config.toml
intermediate_size = 768
norm_place = "pre"
optimizer = "adamw"
beta2 = 0.95
decay_shape = "linear"
max_steps = 13248
MLP neurons of a small language model. Each row is named by its layer, matrix (up: input weights) and neuron, and shows model dimensions 80-175. Each number is 128 + 24 x the weight over its row's rms, rounded and kept within 0 to 255. Numbers have three digits each.
After each neuron's rows, "fires in" lists the words (lower case) most often at its 100 highest values on Wikipedia text that the model never trained on.

L2.up448:138155133121119206176138131119125127115136111171105167099128155111127123104148163142080120132135155113135169152146132213144125133110154089136121108115158111149123116150140127130150089088134136176135093120156138133116149150104109136160113118137122130091097140115136122138117124158109162126
fires in: "with", "2", "when", "1", "at"

L5.up723:173134113142152125164151127116105183091089089150156130127119152149090094188101122110130104141128107130133170169131153135151134087109132134170159102111126122133146140141136114089114086148079158157113071131137129144115151122166141143130147115176094113130106133135097159135133152086120102138
fires in: "would", "could", "to", "should", "can"

L2.up708:103099165116121141140138117165128132102114137104120107204152135156137130131115135124089112136105178087135169113141141120137115148115129111136163126102165104166166159116139126121128099144136098117114110105172114147127151116129096174155136142108113142101105153150120141131158152136098131089
fires in: "a", "i", "africell", "aon", "nifl"

L3.up587:156054127072101170135135142124136143108127119118098113138104140142128197170122173150117096138143119147126124127135128123135101119147089134126164113130155099127146124076159124090156115139123109143143119134091140127119125116128141121100109128161122139154105108168155120142125175148170121151
fires in: "have", "which", "has", "l", "season", "bill"

L3.up380:148118145132101203133141120131114128103101124098142143136089155105117140133130138127157162123069120071143179164140121150138145127144133106125130125111132131121144158120094133116115081072134136177127127158136111178147110110149126126113142126213130145125121080078103132125126124103132089121
fires in: "in", "on", "after", "to", "did"

L9.up720:163155107135091135168168099175156087086136156133128084173155142127073109119104130124104125145153152143113162152172157134148127111126119158160164135141089105146130158086161131117146114124161108161145131129120123105155197128113126136132115121151114133168115126114108160111117148100111126115
fires in: "the", "s", "its", "an"

L5.up398:091152125141085163144160108165115111091117125134128095159112129142128126128076130184135130157129096137117139146115144112151134118107148143143189134186137121138141120145130129139127088104112162173111147129101130171173174095135142093162111119147109128134130076120065184118113148107119119158
fires in: "that", "a", "s", "an"

L11.up198:083148128145116151135143128078116139136143147136132085164134137141111141131094141164117159115087103122124132128094144122169099138073162101172154097131115123129122105143158109118105119116102157149120164127100105139101127140168147108121092122151115163117102096140157160123136141144100117125
fires in: "had", "to", "was", "have"

L3.up518:095152127108129128131147058121114116091104135097124147154109116135139100149166121182104083139115083168106141145130132111186183101099108132166151154150157147116178126138129125114100126143151149153115153122107137122139131106085145140130086169126130089126115126099104104081147148068110162115
fires in: "years", "life", "career", "year", "son"

L3.up138:107074111153109114182152096195130111115117077113157110093132146115125124132117142119107107111095158112133151111118078117153121104132134080142122103119119157166159150177201142147131156120127122152141114138164092115128147135134125099137129130113136174099086138145140137088142134126162151113
fires in: "its", "such", "these"

L10.up45:122139107108102137144103132110118108143142141131140093123096173137088128120108148179126124110123164114130196072153141126165104154139142120129123134120142146122122140136127102135185133105145128159096105097137139139144154099073139173127134127154127123149144156110131129099107128106131097108
fires in: "no", "every", "per", "than", "any"

L9.up753:151135111117116148105143107127145124137054091152121098140166124144076102161121118141121081122144111112169120158131105159148172094178082137177125085124112112136121181089113137111124109084139151157111111142127125134128166104152106146107099140089122111151125165088116146133070119081127127116
fires in: "of", "for"

L10.up604:108127132099112112107125125113158092105147133121137139136125136097079097125110109101136146120122079151136125119134145128161093127100095140151144142169102138126151121125134127089142149124123090105107134118086112125116159099141096150127128133127130109130151164122125148126149118137190130150
fires in: "the"

L8.up354:084096133139114163145138141159126118129099085166126068145131109153087098169084113128139112160121136148100098122105117158113137076100139113149116123117151095156159147168122102105171138110140125120111117085088122138146166100163135100145134137158092141114107135100107158075144129126105112155
fires in: "she", "he", "a", "who", "an"

L5.up232:138129123111136127144140122147144159122094151147179140103162144130087083155101121121125152112115158116141124114115144121148141148159128134166136097124149114112149120111122152127130098133092120162139132125113094116176165117117114128141132123149104161168103133134168137104106123126121111062
fires in: "of", "world", "for", "in", "european"

L5.up546:161131090132125143126154112105159157098128104126121116134112148151116086162123127102130139131115131116149141145128136156161099098112119136115149134112103129133129146089140152119130090120119147157066084084158092121111173138135105144139138110124136180148104164118135137111124137126130126084
fires in: "worked", "played", "finished", "playing", "won", "for"

L5.up70:144125166084102149130112103104126067110134096175145089155138121186108103108129081128110075145083104127145131054168087131137141103131205146181184141125141150105120159135160114137137122133108102135130116122129136111146130118139187119130166099129135128109128131145083127112132110131094123090
fires in: "also", "a", "no", "is", "often", "only"

L5.up556:083145197149145156132157098153139135100099094115136103152115126112127127125108115120155152147126112120116130162129144164147119139063161130129113126154166157158148171148121145135151104104128132129124098090147112144149115126162146079128121162155143159141115132105105128097111132073168146134
fires in: "he", "she", "it", "was"

L9.up433:124119149135135141149133097144129176070148135121131120148145154150084147135118198144092086114117129106142140147132159162139129122113122119114161136103168117169143109143161129145130066109116127154117119137082092123156173107107086134127098128115149124140130105116097132089091129087107125068
fires in: "first", "had", "have", "just", "no"

L2.up96:151119145126085130182153140152111075123114154129183083185149159155107088138137134130121123107110116157136123131168167114155119077148144114198123144128129137130101129168144124162117125121155091139136168141139060137140135139076141097143126128137165118125125140125104118086094131134141170110
fires in: "both", "between", "either", "described", "known", "different"

L9.up544:120144137103125150111112122129104105096165114114124126174123130156127083126126101129069111088143139174141143118100145172152151137104100122129163125110118121121129131132092127183144076135128124170109129103115100128151118094121138142153117136120116134143108095119089142129182125121124150086
fires in: "a", "an", "one", "his", "her"

L5.up547:136145128085166154168158116137146160097079140118116096115110138089141080136132143145120134124146116133167183187119129135148135099124110134131100088132113085114127122114155139158128108133146149157124141105091120104147134126107124115137071113095170152130108121113085162110121110118131128109
fires in: "of", "as", "with", "for", "described", "listed"

L10.up334:117150141074143147133120113107155121135127137110139117127095124135110115110060083150103133112152144135144112099130126112143148095108140150097162089213096153116177108096137130129099144107124131130151112135097118107102134150132139161132179118151120133124082168168117137106119127160132112109
fires in: "of", "and", "the", "a", "to"

L3.up592:145082119088072129183103104125110119070139139106123145137103126116107147109097104175120082129104108104138191136144158148164106129143147106151153140098117144144140140131100108135147132117145119131137155118178092173147122099102124146114122093153143140130113088117147129110106138107173116140
fires in: "each", "that", "every", "both"

L3.up470:082121108166128159139146145166145139126130127156131122079121097148100117132114158091109153142145105110150149073085134172135109099141106117119114116149128119124117142163129136144184106141076110119114123109108120155149146148143166153120133128186151133169119160107133115132114133115153058156
fires in: "place", "put", "shot", "time", "medal", "hold"

L8.up658:119097120102090130165149146139102092082115110111141133132098142120133134151143117128127103127137093087187166142123128153136132103124132135159127129133118086147132153155128137145128100138158104145129108118100127121131102141088145169125165151108147128099095109102101159133102149155112069121
fires in: "was", "be", "is", "became", "being", "m"

L5.up359:118097169083139136163183106128118091118147115130117098159139115100113099122133118159127122152086162096145115100145166126137139101153175108154171153105110163128131153098170140143152115104129116131125092085124097129130142068095173164135112133138162142108081142147081136105157158104154109115
fires in: "not", "t", "run", "also"

L10.up576:082150075120120093122136113160094132067138105110143117160103157117077098122145158124137074093177153143145140120082123105167155083107156127091098138135135120121129131103151134115116161116123139164096113125138133135139116142120187118163139184135173132089093158121130123117128126097159114099
fires in: "such", "served", "known", "serving", "serve"

L5.up763:088114153129113110136091098131099130098093101153123162141106138150135122115097102132137093134114133142166154089115092192153122134100155115128182125067150149114148150170121112145164102128135110144112073107106141206129145133115130113159130142134103150137106141136104104165114133108082138149
fires in: "i", "it", "so", "o", "oa"

L11.up324:124134139130095151174106132143144103116121118140146141149130117145117101090156076136119103121125179115128180117168141067149088114126122116131107103121138136088152121158108126146130075107145125155149131128103092143115180118141133138132098120133140129151092119137120111104064124094158139144
fires in: "both", "many", "all", "among", "several", "those"

L8.up550:125123162108111126167139098116132094094094113092122117152132169143134140197132137134097134162112148130158141155133120114149113142174144128118187120123098094148123177174135129100133085109116137121126114132127131164139159067146105123110139127178153133091099105111113151121094139096147138118
fires in: "to", "would", "help", "t"

L5.up517:091130116140108159142141121169090107114118156126114136124128150134127106158113097174124101131114115153123184144137097144147127115102144148109127145135127101128130177188151144173109089117141134197146108089134103167155161157091094139137116130142097130114127121099080096118093128121112130139
fires in: "a", "the", "she", "one", "as", "he"

L9.up395:149078152121101138129066117158110144066125136119122076127106130185100085164164117137139086160140122163122208110165166116167147145127150101128156147144136130120119177113149122132116113136122120130094113088133112121148127090154124138129145130135131173114115068107114134093132137100097112073
fires in: "to", "from", "and", "order"

L10.up480:103152124060124150189078099156090145145157095128130141144138182146141129120080139142144091139103152145171145169085138163138141094122158105125171110074163130140149164119121116109125085102119127136108052121143134118158125141131170128119108132123114157083128158134099138134115151137129124150
fires in: "they", "who", "which", "may", "not", "i"

L8.up339:164139155123083124128134130110120147116094133152112100110118167084134118108116122162115067118104116127154121124106149117135148110129103138146144160118098116156121147142149124138130110099086120185116126107086139166140176184107082119157132132179151154135136116118098144123120107095136111146
fires in: "to", "for", "t"

L2.up595:091105188109145159134121116140127132104118135108129113181126124129131167147115140150128092138115148120150169131116092121140133150139139120160123146091110105184166125118144125087131138095145091140146085107130130153139127116128170182095134138169127150093135127153094106103121127121088108131
fires in: "he", "still", "jr", "they", "not", "also"

L3.up262:124109109090080152139153103146127135130067124124141130126101104145121147143137115133171113106102129125129159139136110101150194097129093133130103116149113101091136114130134113123131114084145169170126143117149093149157150115111097142120104128163120139102118126151129149108107117087128109101
fires in: "in", "of", "de", "to", "into"

L8.up79:156131164094127149130137103146102134157114122158132127126129166126081122155132081131128093110148150080133113117151163109158154116151103151106118111184154136120154144124163134103158068102098136137133124146106106145127180100106119116137138089132111118133145133138139117133063110081093162146
fires in: "of", "all"

L9.up36:141166118108111144194155113128115096099099129163104163139087178112124136136128160147145112135122108135105148142154118157133159113102114142152149104150108137126160171124159122148157074109131109154139117123088138124121160162086126175117117132141128122092133105150096101121093151104159103139
fires in: "i", "is", "s", "m", "it"

L5.up731:072109145103093157140161140172158103107129128119138098169125142124115149109139143128107114106144142110137123138144133099143150127118163132164146150118143136140172137116109109146139093103187086134124088108113109124155180135116091103128153129141126131133080120076109125095106122068125117107
fires in: "two", "her", "three", "four", "and"

L10.up377:165110088096131155116170120117150087147104108158119135129140114137073092157089127087115072149093131138144101146117153102133124097120120164161132080113138174152119154083123117118132153133080148145124120116126157111151153125180139117103116166152147126103121119135159174127151127107145108088
fires in: "the", "of", "a", "in", "world"

L12.up677:087106163150113152134145099121093105115126120142164117172118108109098120122099081143124086115137164144109164082135162138121118132116139122135120135169138102178118124168150144153129131130137111145161144121108144157152150110117111108101091158143093163119091095124083131126103146109139118128
fires in: "the"

L2.up222:101064121142080131171100095125120113118129125134127134123124122137143130103135139170119110110131145141111170129161111104139091112138142097133146185162155147183121183124103119158183114132124119145104172130141115120143151071094120154142105120138122142122111135127128125114119134087128161117
fires in: "no", "each", "any", "every"

L3.up80:094112149160093199169112108120116139102139131118128128164115127136135112088129134179116076153119125134109147120125103160137108114129133139145157147150122100170139135139118135121138085151121086145124124125162136150164175123111148179165115130156116133126127144129066130127085143112151103173
fires in: "no", "a", "very", "is"

L11.up27:142146090063112124158150143154110134112151097104101109161128125132107183139110149160109091096114109112168107103132124095180143100145123124113152122110139131096098101109141153172130138128117081128149143131089131142112100124137153136131093123128117160180072103119146148092127132118143106156
fires in: "have", "had", "has", "with", "takes", "took"

L9.up642:165097120110100151150133114138113141083110132135106117151123137107137112138146120117168111114126126127138140123132086177149197092102111138167144129082091139146148136119170132130141101125082165171121115081167119111138114145118176123123114164174169142093115139147105135091120142139091086173
fires in: "in", "is", "up", "are"

L9.up646:114119143120155164182126123144137104082133106163138098152089148120138131100048153131120103118162176161155145176097138117141184133120111124122147115112125105138162151135140132131154090120115173199123095088119131092131130105117152132134146126116126110116102138149110134137110141120123119124
fires in: "her", "i", "to", "nordvästra", "we", "s"

L2.up459:103109122127092136161138100161121118097144108111185118187108141210109123140140161102128094125130176119148140156145084133152192092143135123141094140074129116150142164103118123149138113128112108135145106120161073139143131110081129150133125149111133162120057148132127135081133123122125116103
fires in: "such", "same", "known"

L5.up581:150149091124104146130190141187131090108098101135151158123158124119111089189163108134153121131124093095178149149160089117147144091142147151136109086098127073130129132131120138155124163140123172157140117111119121103167149148105100095155117120117129114132115102107139134109096123120107128110
fires in: "of", "member", "professor", "chairman"

L12.up44:131143180107153141108087112150125161154100127139138139150148148153099111179153144109181144121111165129141151118140154120148162121123159109130105101114116119101167141152107133119115137098144122156100108108152070132134138106152123159111147162124119089114117145133145123129153126123069097121
fires in: "to", "not"

L2.up342:128091138110131131158123112119094092102115116134133182166132131124142145118102102180130086149085168115145131107123107123133119109139118108142149131109150114094199140121194111127103089117145120125151099123095129147138156119110126200099090136123112119136088119140120111120123158114141110135
fires in: "it", "i", "what", "there", "that"

L12.up87:062118138102110136143121102105128110059132145107112174091143154098117108153142125145126099133135134103103154113126137139163114114113142164162155109108137159161159121148117163101171098133114124157129125158145127178145159144106146131109143131181117162177130142086143134116108096083110136115
fires in: "an", "who", "most", "as", "that", "anomic"

L5.up598:161147136147086137168126120098134145119087125165128130123112170111117100176094134113097153113147138132132139153165152101149166064135141127141141148125108146161138142165111122121113090048092131155119143129100081134121177114112088105133184120135101134127136145147132130124102086131124093121
fires in: "of", "in", "de"

L9.up338:158171127145107144113181145127124126112107081150118134120127135120132106133136151120185146088123140125145121107190105106159162106124128132142106155119119111174132122122138138129102126127120134175159113127124087125193096130101100113160153148154134149132143096086108133079137129088152073125
fires in: "on", "in", "off", "of", "over", "up"

L3.up170:141091122118095097183111107160132104117117135137148111129130138155108151104098124162102101162110139108109193116129119121142083148112148107154144125141146105159124166118126147136162073104158116154104128122126114131129134120128148115132145129074108147076114113158119133134124166109127168151
fires in: "a", "africell", "aon", "ablestar", "able"

L8.up109:096084156149124130131127097170097121112137114113156155168137110135134104102136102169111120166097128117149165157120160162141143107066126106142228098093147134127117171145130114123085159084157080157104115091157139162133145121120129160124104081113157148144118166089081128129130101131132154134
fires in: "who", "it", "i"

L8.up579:119125144070092135116153107127128150098149142151088117172120139188128109118106150106096127077135118118141167117125123163174121119109155140127151131117117140113147170132172142134164116112136158137100134113147087165136138096082111142131131110094139147157144111114088146113142090085129162127
fires in: "first", "just", "took", "last"

L11.up527:126130107124128126138126132114130116105127107115160115134090155129154149132092122122125161140095103130169123162091154124142102123114163133189151118093108128107129144107142105122143080105096114118119103104136143159155146110115122127137144122131128101111144134104104148129107176129106124113
fires in: "a"

L10.up680:122172157138100138127153093157125134125122132164147104167124121148127076130114120113143102154095106095124171156113109090144125083090168115178138110100125131171140107161140129137132110110127129147093096149129101139126136161142159100177140150126109147133121143145094132101126091129113126146
fires in: "is", "was", "a", "were", "most", "had"

L10.up77:085119128106091107180123130132086106153135090141146157110118125107097092126104124130108090114112127159156163126168138109137106077142142118150115152145135118173150157129107151124167148129081120181135139084115077128127153156170153119102099143143115130130136106149149138121130157091109138186
fires in: "those", "each", "other", "more", "any", "all"

L3.up467:145086108117070147130153112138128121117133080107134113160144126150134141126146128121100073133109094113099117083123108111161150129124107103160150154106092157142116140174154110119118140117171154182147151155157071109135165098130163118116142140153107125106082115136082138112124120084147124117
fires in: "these", "those", "eastern", "such", "are", "other"

L2.up352:118170108101114171165144123141107093028103159111130122153099155139125152142129134128103110123109148109136146164124162165175150106111124109143123145112144124132113148142127144099110154120161156171126104147144084130120118161083103123122157147086131144095091139122133098107132122134133127131
fires in: "with", "from", "at", "when", "his"

L5.up149:169143090084127135163162117146134102148092136125113136091106173142105155128159157114115108134118126132136139164157105106152113096147117155070097077161107113113150116176167106099171091086110148183131119124123100123138152145119113146122110082130141101101102114137117112147123124145117130109
fires in: "of", "total", "taken", "forced", "awarded", "sent"

L12.up195:120101124097081139133168129130089108097107106156154121134110094172145108141100110110161125140146085156142164125125118110161177119067118170124147073133134072126105111121161132129112136148151149136086129114091149117143135127108133128159097128141109127119105154115106105130157145156108111124
fires in: "became", "was", "received", "earned", "an"

L11.up518:152149102079174160172140113108118151103086121121110165122112169173141112111137130122175145152146103124156176159123139130142130111133116164110120131097148089124106122148122124127120100100096143176112098120150120123121128121127114112125121101128116157097093143157106122130119145136106089133
fires in: "for", "under", "as"

L2.up482:112112111079132167133134121171145145103116146105117132093132090178098098136117159117156137109119146115150133169143150179153153121141107119113130092141096104100127116089147132136174113148136110153106133089127086124152130102130136109137117150175151144149093155130138127096152140107128139146
fires in: "race", "shot", "time", "close", "raceland", "place"

L9.up31:108136149114115168094135129095104141101132147106110076156135110144102134155163116161158123170106130148146129146107162142151152123129080090157123100106140128089140101110112131147111134092126146131138142130122158155152111121131113104140140117109187093164095098111115147118117137124092128135
fires in: "season", "year", "day", "career", "candidate"

L10.up525:124095128102126136129123116103123113153116098132167096122161147136115109132151092098116111094090167131145133116133099139129123141097132121167118137117135138165139150107141164115123097112094127131108123130129117140171127192149114128145130102153154151145093164145152139110118116133121120122
fires in: "of", "s", "in", "arts", "studied", "degree"

L5.up170:141150108143121113138172112160147096127141126127143092115156116156065097138108128161114155152137154175136155176141165111138127098166158133168124091129128146139135126126115123155168122078120122137137140084110131124158141134124124109162127142160150142109074110122122158090125146110105139101
fires in: "the", "a", "an", "american", "scottish"

L8.up395:100093130112137139138156132178125111110109110123145117139138079159108094149112111119107105139140146120104106131144127108139122082122154133160182116147124113133121141151110137150160088157139148171122131136131132134175138117092139086182140166109105140131143103122120135130129133130121121115
fires in: "a", "part", "an", "as", "images"

L2.up262:113140125138102096115150110144128108074122139118105149129146171164126070165134125171120109161156098124117144160126131154165166068122117130140146150138142087128129176120087125120154136087105155153133117130140122126138153135094098185149134145123123130114133089139121115113128140113088132098
fires in: "an", "a", "anomic"

L5.up418:125087117096147102148127070140105128071125133128142104134132159148118087155152129140131105099126129145127171156131136171161146098109110145085122075084118150122133165136140122136082149151145124131103112125163131153144125123172122149156121115107105155142115098072114151120158147133044098083
fires in: "into", "an", "in", "born", "1", "to"

L3.up50:132145136103128162147161159143164126088152127136124128179112119139116159137151129119146147087098179095149117161128144133141113115141099151132125131128157115154137120106124123103128124098120117159098099128152136135142153103094101138159130126110133134136084125084134174103116121141158134080
fires in: "such", "but"

L8.up648:163131097105103136170141094178121102095099113140141151123129143176139109147154098138104152137086118086133155147136137148139133113122114094105069133159148107095124108147121151080176116071115127137106137142113090130158142116111101145134142101148172184168090102137142129061105125119112143109
fires in: "on", "in", "of"

L3.up506:108125158108146133165146134163115168099154137164160143167147158147123138146150108169084154134127125111140183123114130167130124118115155091135142122143154134116123158167149134171146139097117141131127084124134113168139150089093104174167121113100118163111151118129139119149073140097104186160
fires in: "0", "2", "4", "3", "no"

L3.up14:143133092118131112154136129183149096160144102143176159127138122131107153118135143154146133183162124138149137203084127131132158097122152131214083120125095079155152115126118135083131149103121135123126114093111145101142103099162150133130130109092202103121119149141151123088144156126133148141
fires in: "township", "village", "parish", "district", "division", "town"

L10.up479:098092148122091139137142134134091120093128100132096140125082158146156138158145131133086083158114139088158158146146117107138152124122132107152096107114130115145120147101112128119144138115161092148104120117108142118148132127093145171153161140092124155111131137121148175140102168159090120112
fires in: "be", "not", "very", "most", "1", "more"

L2.up131:153127108147104136104152122188150135150089094128130079103196099134108099144087110081168112124153139132164137126088110133137165129145096114161127102141111121104163150123144133123119151128133112112125118134136125126130149136167160122134126153103146124137113154164155140141159132138071163107
fires in: "township", "river", "railway", "parish", "land", "area"

L9.up60:146147084127075160154155113158114136135123111127125160123113191134100124160133135101132148140125114112135172181141124140158114160099135116121114144166157100118130133114089145098193102097136105158158134141143122093202139115108144107116162110142136140116128077128088105141121117116091120107
fires in: "in", "of", "by"

L8.up203:099085114129118181125128104129132104075120109091136117124138144126125139165115141134155131117108162092163101129109154165151126112109116170164101167177132133141140150112126132095109091089142079153127128116119135134145150154115117138145157116147192160147078159103126159101099133108118115108
fires in: "her", "his", "and", "see", "or"

L8.up573:153139120115082162100138085116133140089123116132148126140117159167105126152086152142134108148133157122158137120182151140143137051127173168162124149116120152110120138096134131141119097103147130144121132105159100176130121162087105136184126109143121113098131115138133152152119130111112110102
fires in: "a"

L8.up640:157122095148105113163130124131094130118136093143107088148127144114110125138087139121066142146112114127182155153130120128140139165130138103134194096126127111134133148109135116124140116059143115130125113115116113133127181124117124195087103125159150138127058158120081149095118137114102152154
fires in: "to", "not", "t"

L10.up697:097085148169166160126127089117100113110098109155113080127104137111098128135140145113070133135167144096118140111164108146153130112141132170190145131149128081170104109082130146124146138100129087162110129120129106159157148096103173139161099102149165085115106084164076138113145138110108100072
fires in: "a", "more", "no", "much", "have"

L11.up260:123128122136125161156168125120149129098153087123143089135132161110107134148086167156109139167137108081134123093157128119144123091118169155181104148138150130144126111137135153136142090109132106122159133102124087161138154115126115138167110122181149160107122133094103143090099159131101098145
fires in: "a", "of", "the"

L9.up121:150115089146108105160102123145134111138094151144165082125106173106137113121100111144104148156132130139116219195142108116145124124149121104179164098137124125139124141152121137127178109087135055157151116121143133116162150091131098147138120147123131157116098079092109169085105149107079106133
fires in: "the", "of", "an", "for", "in"

L3.up358:157127115129107154113196134194093089099085118142135160118128119115132133119136145156149133133104135119122136137149120109132134163119154092168148110098150113125154132085134138134126140116156137132136126113122102155142126107129110164113154128128109162116118088102132107124127152118072130146
fires in: "in", "on", "a"

L10.up606:137153107107105119140137121153104087118142147149128148088133126125093107119157123117121136137108109111169185168135137116163151102153144130176119164168168112138154142138132156087173164087153117176130136089085147133156148129106161099184131125114140101183144163117126137082135102117129121102
fires in: "in", "of", "a", "the", "on", "under"

L5.up506:121149086134109108140197125147143076116108094112149090123167117147105116139126138117102138122145110125155161179149134143136084093144157157121126097141112119152115153089150133162164108148100151125104116129125182139167197153128135100147109102118143138130107123154141163120108164146116134169
fires in: "the", "an", "a", "born", "named", "listed"

L9.up369:086127130136110110156132166159082082091104123152104141152110120131130065119128119120136105128114139083164134143120093135153131082126122117120143122140139091169142152102138128155141099153126127165117062104143133076121122132096114169114123133114108134089109129090127160126114163152134129085
fires in: "be", "not", "m", "s", "also", "being"

L5.up110:139096100147088142150127117147122111110111142177126107123131128132089118144121158132163113136093145138107167120112129143141149124152129113131169073135130164135138179156135126158127131119141144109137111141112127177121163121102138210099128150159111175123118105126113154130111141118089118126
fires in: "the", "in"

L9.up676:152128110160126163183144132125110130102104096156115149104104112132142118150135140105143124133116118104160114115181102149152179084127108167101124127122149081136119172121115126141145057104114166215145128124104095099139101121126073144124088137129123148147107145137124141106128117111146119133
fires in: "as", "at", "taking", "held", "played", "took"

L10.up35:148103114121130146104145135109084130113122142149135164081095173127114117172176120141137113111103137106131112164090128125168103083154122152148142121127186153204143135130096130113155095078137137165100125144125123122141124125103113135119128106121115141139066117126136155117110146119099113133
fires in: "in", "of", "outstanding", "for"

L11.up275:120121090142138160139119109127128129162123101150142165127118111189122140117104156127142130142146176115113128133123151144151119117141140146136095133129130102095088090135098123110152115116131141156100114134129147152188121114079134132178134140138099143130155143151130155162102160105072124060
fires in: "a", "augustus"

L10.up47:146127134139139131151092114120099160131146137174130063182149126126091128107145160114082121143121151143159167117122132176143086124154124098138161114100148145166163178114160111138138116129089086158094114138130152168121160091082136155117079115120149127159143159141103139094102118116153133142
fires in: "have", "there", "both", "addition", "no"

L10.up379:160183083163113142100176137126103145114094119124113154133135136159085124191125139087121152134137121132136124099124103132162137108172077134126150062136137125137167151120112130119149110086118169174143137130093096104130127162154113132126132129124175117137096130116115149085168138119104083132
fires in: "was", "on", "to", "in", "into", "of"

L3.up740:140121117135128097152102069128152106113095149119121131095129138097118130108147113125183143156126146147183145159100155102149117116157129111145104152112145106146147167156142132087156119097155114125114106142141157127131150155128145115094105127112137133162126132112154100087095119106167156155
fires in: "who", "from", "at", "above", "such", "there"

L9.up497:143140136122144119160145100143128052105099130129120108164146136116093145109117090156110129192093129154144134134136161097140133083098153138167157116096119074112163122171124138128169104119127133151104108136110121117151108107089156134125176141147110149124142148150100143136087141149092125136
fires in: "s", "a", "m"